Weights of a small GPT-style language model, trained from scratch on English Wikipedia.
Size: width 640, 10 heads of 64, MLP 1728 GeGLU, 74.6M parameters.
Architecture: RMSNorm before each block, rotary positions, no biases in attention or MLP, tied embeddings.
MLP neurons of a small language model. Each row is named by its layer, matrix (gate and up: input weights) and neuron, and shows model dimensions 416-511. Each number is 128 + 32 x the weight over its row's rms, rounded and kept within 0 to 255. A neuron's up and down rows have the sign that makes its largest values positive.
After each neuron's rows, "fires after" lists the tokens most often just before its 100 highest values on Wikipedia text that the model never trained on.

L7.gate957 [ 89 146 150 191 121 111 101  89 190 131 155 131 140 118 132 135 107 119 101 113 138 122  80  82 131 173 161 143  81 128 100 139 162 130 115 143 125  96 188  95 121 108 153 168  80  93 124 159 149 133 167 143 123 105 148 160  81 150 125 146 118  35 142 107 132 119 128 134 140 149 124 140  54 141  80 148 157 126 115 179 113 138 143 134 177 170 108 156 143  36 171  81 143  64 142 109]
L7.up957 [117 127  71 173 116  96 109  96 140  94 120 131 138 173 117 109  78  43 112 155 148  96  91 145 133 164 155 188  92  95  75 116 144 117 171 154 115  78 135 122 152 105 137 126 144 119 136 109  97  89 193 107 142 139 161 124 119 117 101 120  88 160 110 104 106 124  97 120 166 142 155  90 103  84 140 168 123 109  84 140 135 156 108  92 151 139 124 188 186  87 124 134 117 126 171  96]
fires after: " ", " round", "2"

L3.gate434 [190  86  94 154 130 103 128 167 138 168 129 120  91 118 144  83  87  68 124 150 113 144 113  86 119 115 105 100 134 136  90  61 111 110 103  84 102 108 169 157 201  80  78 193 154  29  94 165 138  75 113 166 137 180 150  26  91  68  99 179  98  88 150 168 172 112  92 176  71 131 126  98 148  82 119 107 103 156 167 133  46 127  88 122 133 142  79 112 114 118 111 157  90 166 114  92]
L3.up434 [170 141 116 136  70 102 119 102 107 142 127 178 131 137  88 143 132 151  82 130  75 102 119 104  64  95  55 130 119 142 150 107 119 137  77 119 124 127 159  98 140 166 145 173 124 109 113 138 117 101 115  71 123 138 116 123 137 137  98 138 137 161 102 167 121  60 168 158 111 139 170  87 164 111  99 124 112 167 116  86  99 112 111 146 130 117  72 112 102 192 125 173 114 148 129 137]
fires after: " ", "-", "nor", " in"

L3.gate1530 [119 136 135  83 123 118 126 227 133 113  84  44 198 112 204  83 100 107 155 120  80 157 183 113 112  86  87 162 144 113  93 148 161 186 112 179 129 170 136  63 122 106 136 114 111 170 105 105 173 122  86  94  89 159 130  89 132 130 111  93  90 158 110  71 145 137  90 104 170 135 116 137 146 150 107 137 103 140 126 151 106  80 110 125 123 143 159 145 129 119 120 106 102  99 128 142]
L3.up1530 [107 146 119  88 123 130  91 180 127  95  80  52 166  99 188  91 188 136 112 122  81 194 158 142 102  99  95 152 147 113 140 163 106 151  99 201 110 168 134  74 132 118  95  70  86 162 112 163 147  93 108  85  73 132  82  87 134 103 139 125  72 109 156 125 138 167 113 119 106 159 142 160 173 164 118 113 106 137 151 145 113  53 109 155 112 152 129 132 127 134 127  66 139 120 156 130]
fires after: " "

L9.gate1534 [102  80 164 164 165  96 129 105 191 154  84  85  84  75 167 119 168 131 120 117 160 118 151 157  93 162  99 161 157 104 126 142 160  77 187  87 106 104 185 107 103 150 130  87 143 106 125  92 150 153 161 124 126  91 176 111 146  97  97 121 119  97 144 167 142 118 184 155 150 183 151 141  70 143  99 139  77 146 117  93 155 168 181 133  81 150 165 111 114 145 130 149 156 116 134 100]
L9.up1534 [ 43 142 176 126 106 144  97  78 118 125 171 163  76 105  98 115  36 122 157 138 158 126 136  88 116 147 130  99 184 185 144 120 200 153  59 116  92  99 180  85 134 147 121 125 130 106 157 118  87 132 136  81 144 121 127 129 106 166 104 149 147  82 158 155 145 114 112 102 140 145 145 150 113 109 139 143 180 156 138  79 147  86 107 127  85 144 125 141 164  72 145 156 143 131  55 117]
fires after: "0", "8", "5", "6", "9", "3"

L3.gate333 [102  80 140 129 189 148 131 102 173 130 128 102  98 102 171 146 160 146  90 170 122 116 171 110 128 158 124 118 128 145 136 124 158 116 127 111 101 101 135 102 116 105 140 149  83 101 119 156 137 118 113 119 129 107 121 117  87  72 143 133  47 167 153 135 165 150 115 130 160 140 112 161 157 130  66 147 125 116 157  96  59 113 109 125  27  70 107 137  77 184 120  98 166 100 138 114]
L3.up333 [102 129 102 162  63 151 136 152 205 143 128 115 130 156 150  76 172 109 131 125 174 121 129 140 168 104 126 145 159 154  74 157 162 204 141 147 112 103 140 110 193 129 183 110 126 135 142 117  92 145 143 234 143 135  28  86 164 138 173  80  83  59 134 134 135 145 112 138 182  96 146 160 176 179 118 151 123 132 125 184 112  59  83  98  89 144 102 135  96 100  68 205 119 100 118  85]
fires after: " ", "0", "-"

L3.gate869 [116 118  98  99 170 106 186 162 114 176 125 131 160 124 157 144  88 113 110 113 179 121  99 162 135 155  93 143 112 128 212 157  38 151 174  85 156 138 126 149 100 141 139 111  85 170  88 103 114 154  70 135 119 152 151 137 115 128 108 121 153 127 185 180 104  84  86 172 106 122 171 142 137 109  56  57  92 130 164 154 173 202 120 142 153 150 122  87 131 182 145 139 148 173 129  95]
L3.up869 [136  77 101  66  59 158 150 144 139 163 151 137 170 146 151 123 110 152 115 115 127  84 182  84 125 168 144 144 112 172 104 114  95  87 180  81  99 103 136 182  96 154 153  96 125 120  75 147  96 104  83 123 132 131 138 167 116  71 172 150 103 128 141 166  99 125 143 113 109  73 109 143  75  80  97 123 143 136 190  96 191 209 177 166 135  79 184 177  56 156 193 106  92 112 134 129]
fires after: "9", " ", " ("

L9.gate996 [107 162 104 182  99 123 148 165 122 144 155 112  96 136 153 117 133 122  42 137 125 108 144 135 122 106 146 193 160 122  91 104  96 107 144 119 133 103 119 144  83 113 111 153 122 161  99 187 141 130 129  66 106 132 143  99 163 175 181 135  97 120 188 111 140 118 114  90 182  98 133 102  35 171 143  99 116 129 130 117  96 166 115 160 131 116 158 144  88 113  99 167 109  84 122 182]
L9.up996 [112  84 125 171  64 165 132 139 190  91 130 137 157 125 172 125 156  93 135 134 112  94 124 104 124 149 145 179 187 111 117 156 148 135 178  94 169 195 103 120 141 138 138 134 130 141 155 105 114 130 144 116 115  86 112  81 156 119  70 109 131  85 128 109 114 167 136  73 174 125 123  85 144 156 160 147 126 144 101 195 123  86 105 184 148 143 129 175  92 141 137 123 110 148 133 122]
fires after: " ", "1", "2"

L3.gate1218 [176 151 129 150 136  86 107 176 137  70 167 148 144 137 116 141 104 110 131 165 110 136 112 119 116 158  99 123 180 131 143 128 137 165 139 125 132 112 123 162  78 133 114 122 184 110 122 115 129 143  82 102 174 153  74 145 151  89 135  98  89  95 158 121 113  18 124 132  96 131  78 188 153  74 108  92 118  79  90 143 111  92 110 164 136 155 140 144 151 145 113 119  72 157 115  94]
L3.up1218 [125 178 121 141 174 127 185 171 106 104 162  90 111 119 122 102  90 139 117  99 152  89  89 115 117 138  65 125 126 129  97  59  96 152 109 188 100 124 107 110 107 101 116 128 152 140 151 142 121 135 112 140 123 101  88  91 117 134 106 163  73 100 108  96 118  97 110 150  96 125 142 209 158 108  94 172 134 139 131 168 113 167 120 150 105 112 112 135 165 204 128  95 104 161 119 176]
fires after: "5", "0", "8", "3", "2", "4"

L3.gate1333 [174 164  88 151  95 115 121 166 107 190 118  96 104 121  67 155 148 111 236 125 121 112 124 150 137 122  81  96  89 112 127 121 138 127  58  99 127 113  90  98 163 138 148 163 139  91 129 127  93 115  91 107 129 153 157 142 140  98 180 150  98 122 125 114 190 104 148 149 115 108  96 129 150 118 107 122 115 118 131 104 189 106 111  87  92 115 102  89 134 170 103 159  99 182 128 120]
L3.up1333 [125  83  40 169 100 101 118 115 124 145  40  94  40 140 128 168 101 147 119 104 147 152 182 140 106 125 108 119 155 181 160 134 160 173  82  83  88 180 119 142 172 141 179 113 115 105 186 138 141 118 172 131 142 121 134  78  93  98 105 128  88  92  91 139 139 102 126 153 105 110 167 199  57 183  71 126 150 144 124  76  74  76 108 115  52 130 131 112 129 156 135  95 127 192 136 115]
fires after: " ", "\n", " (", "-"

L3.gate1641 [116 110 116 151 172 141 109 175 102 134 119 122 128 112  93 160  93 110  98  95  86  90 164 156 106 125 124 197 144 113  68 118 159 104 118 119 117 143 144 140 152 121 138 163 110 142  71 156 148 182 119 107 153 164 167 128 122 118 123 184  32 163 140  77 144  98 169 179  97 125 131 154  94 214 129 186 165  80 166 181 115 152  98 163 160 156 110 131  73 113 119 164  93 152 154 118]
L3.up1641 [105 184 109 115 103 114 167 143 140 124 113 156 130 110 102 139 105  89  84 135 131 137  92 149 170 106 115 216 117  97 138  92  89  62 152 111 166  86 129 128 141 106 174 133 156  86 163 119 151 152  97 140 167  78 128 130  90  90 161 148 141 101 177  80  83 123 160 113 137 188 125 143  93 126  82 122  83 102 106 174 130 129  97 164 162 112 153 113 143 133 105 144 105 109 130 102]
fires after: " ", "-", " (", " re"

L9.gate1595 [ 82 140 133  69 133  86 117 168 116 137  36 178 111  84  83 110  91 118 128 181 119 137  49 148 189 137  98  59 128 130 155 102 102 107 171 156 160 145  66 138 197 124 132 165 118 165 140 176 157  98 134 136  93 169  99  92  99  89 107  75 117  75 125 135 171 105 177 107 137 170 141 129 168  95 169 101 132 106 153 117 142 106  68 122 150 117 106  78 123 192  94  46 134 153 124  76]
L9.up1595 [118 123 141 164 184 120 163 138 144 149 135 107  86 125 113 163 118 133 172 109 147 136 173 100 115 132 149 107  79  84 145 148 156 179 109 168 119  94  93 122 133 158 218 124 141 125 166 126 132 147  84  93  99  94 130 138 157 166 134 119 113  97 140 124 131  98 129 142  84 130 193 107 123 148  76 114 121 127 163 168 174 180 135  95 145  93 125 122  27 132 124 134 108 183  96 196]
fires after: "1", "9", " (", "7", "5", "4"

L3.gate627 [178  87 118 110 111 162 129 136 171 134  96 153 165  93 140 175 101 164 168  68 184  62 105 136 156 134 153 136 156  99  97 109 161 106  80 114 144 172 175  89 145 186 205 140  82  66  87 136 138 127 123 115 136 104 115 172 176 177 139  44  94 130 111 100 139 116 159 143 172 134 113 115 119 100  81 149 139 109  81  98  89 107 146 157 217 124 136 127 195  71 165 130 144  92 160  85]
L3.up627 [150 124 145 132 147 133 151 164 109 125 106  86 159 107 139 193 103 142 157 130 180  95  69 114 141  78 169 129 143  74  90 202 144 111 113 151 158  70 172 155 128 153 183  95 125  73 162 100 154 135 112 150 153 118 121 127 205 197 147  68 138 111 132 133 150 152 186 179 103 132 130  86 182 121  84 161 115  97  91  83 111 116 105 117 144 157 125 171 195  51 134  93 104 149 138 107]
fires after: " ", "-", " (", " B"

L3.gate1135 [141 184 114 133 116  97 200  87 170 127 116  49 164 142 188 152 149 121 144 164 149  49 161 128 160 179 132 160 154 115 123 136 173 105 119 163  70 179 115 165 115 184 136 168 118 192 137 130 139  80  95 120 114 140 165 112 110 166 100 118  92 150 127 152 124 113 179 168 163 111 154 160 201 104  83 106 125 122 165  79 102 101  88 120 102 140 126 120 145 139  97 121 112 131  98 137]
L3.up1135 [124 169 128 121 121  98 201 100 161 129  87  50 233 123 137 131 176 117  99 160 128 124 214 130 146 139 150 170 131 123 163  64 108 171 127 152  58 168  77 112 167 163 105  95 104 147 119 160 185  67  96  92 128 129 139 133 141 128  73 143 113 130 118 159 146 115 196 116 190 136 151 195 203 113  56 120 126 121 170 103 173 106  56 143 148 171 131 145 106 108 142 116 172 110 110 124]
fires after: " ", " a", "s", " ("

L7.gate1351 [127 175 183  93 139 144 125 138 123 141 247 138 127 130  84 113 189  72  66 103 126 175 115 109 159 122  71 162  96 115 146 172 134 112 175 105  83 111 148  88 152 161  97 201 134 122  90 124 123 107 151 145  75  82 164  61  55  58 134 137 119 105  95  96 141 143 179 143 119 166 125 138 100 100 139 155 113 145 114 107 108 129 124 129 146 132 162  88  95 120  91 155 213 125  38 118]
L7.up1351 [194 113 195 159  85 131 129  97 120 178 175 171 125 182 117 109  50 139 113  87 157 146  80  94 115 159 124 173  39 187 187 121 143  68 127 154 178 102 113 116 174 119 116 143 211 131 139 140  83 100 135 152 119 101  93  73 130 160 123 124 167 133 190  58 116  97 150 117 117 134 138 123  42 149 147 133 124 103  63 127 172 129 128 161 117 165 162 108 166 116 123 154 150 181 167 108]
fires after: " |", " ", " votes", " hold", "H"

L9.gate152 [179 125  88 131 131 124 120 113 229  69 154 117 131 154 119 146 141 180 110 151  89 113 166 140 115 142 138 107 107 161  92 159 111 113 115 136 175  99 152 198 124  94 156 105 118 111 207 152 152  53 141 113 158 159 105 212 123 122 120  93 146 114 127 119 120 118 136 153 121 143  87 132 138 112 118 118  93 144 180 118 127 109 112 159 111 121  96 114 155 160  93 139 135 190 168 153]
L9.up152 [150 139 174 149 146 154 144 161 121 113 144 144 128 131 155 100 122 156 180 152 166 105 164 115 173  80 127 116 170 144 150 122 124 171 159 156  83 157 145 135 125 106 107 117 124 134 100 110 118  79 101 182 182 149  87  76 131 100 117 161 110 155 114 163 159 146 132 193 158 106 158 163  98 163 128 132 154 154 126 187 151 155 119  80 156  98  97 126 105 124 153 113 142 160  71 122]
fires after: ",", " ", " September", " October", " November", " January"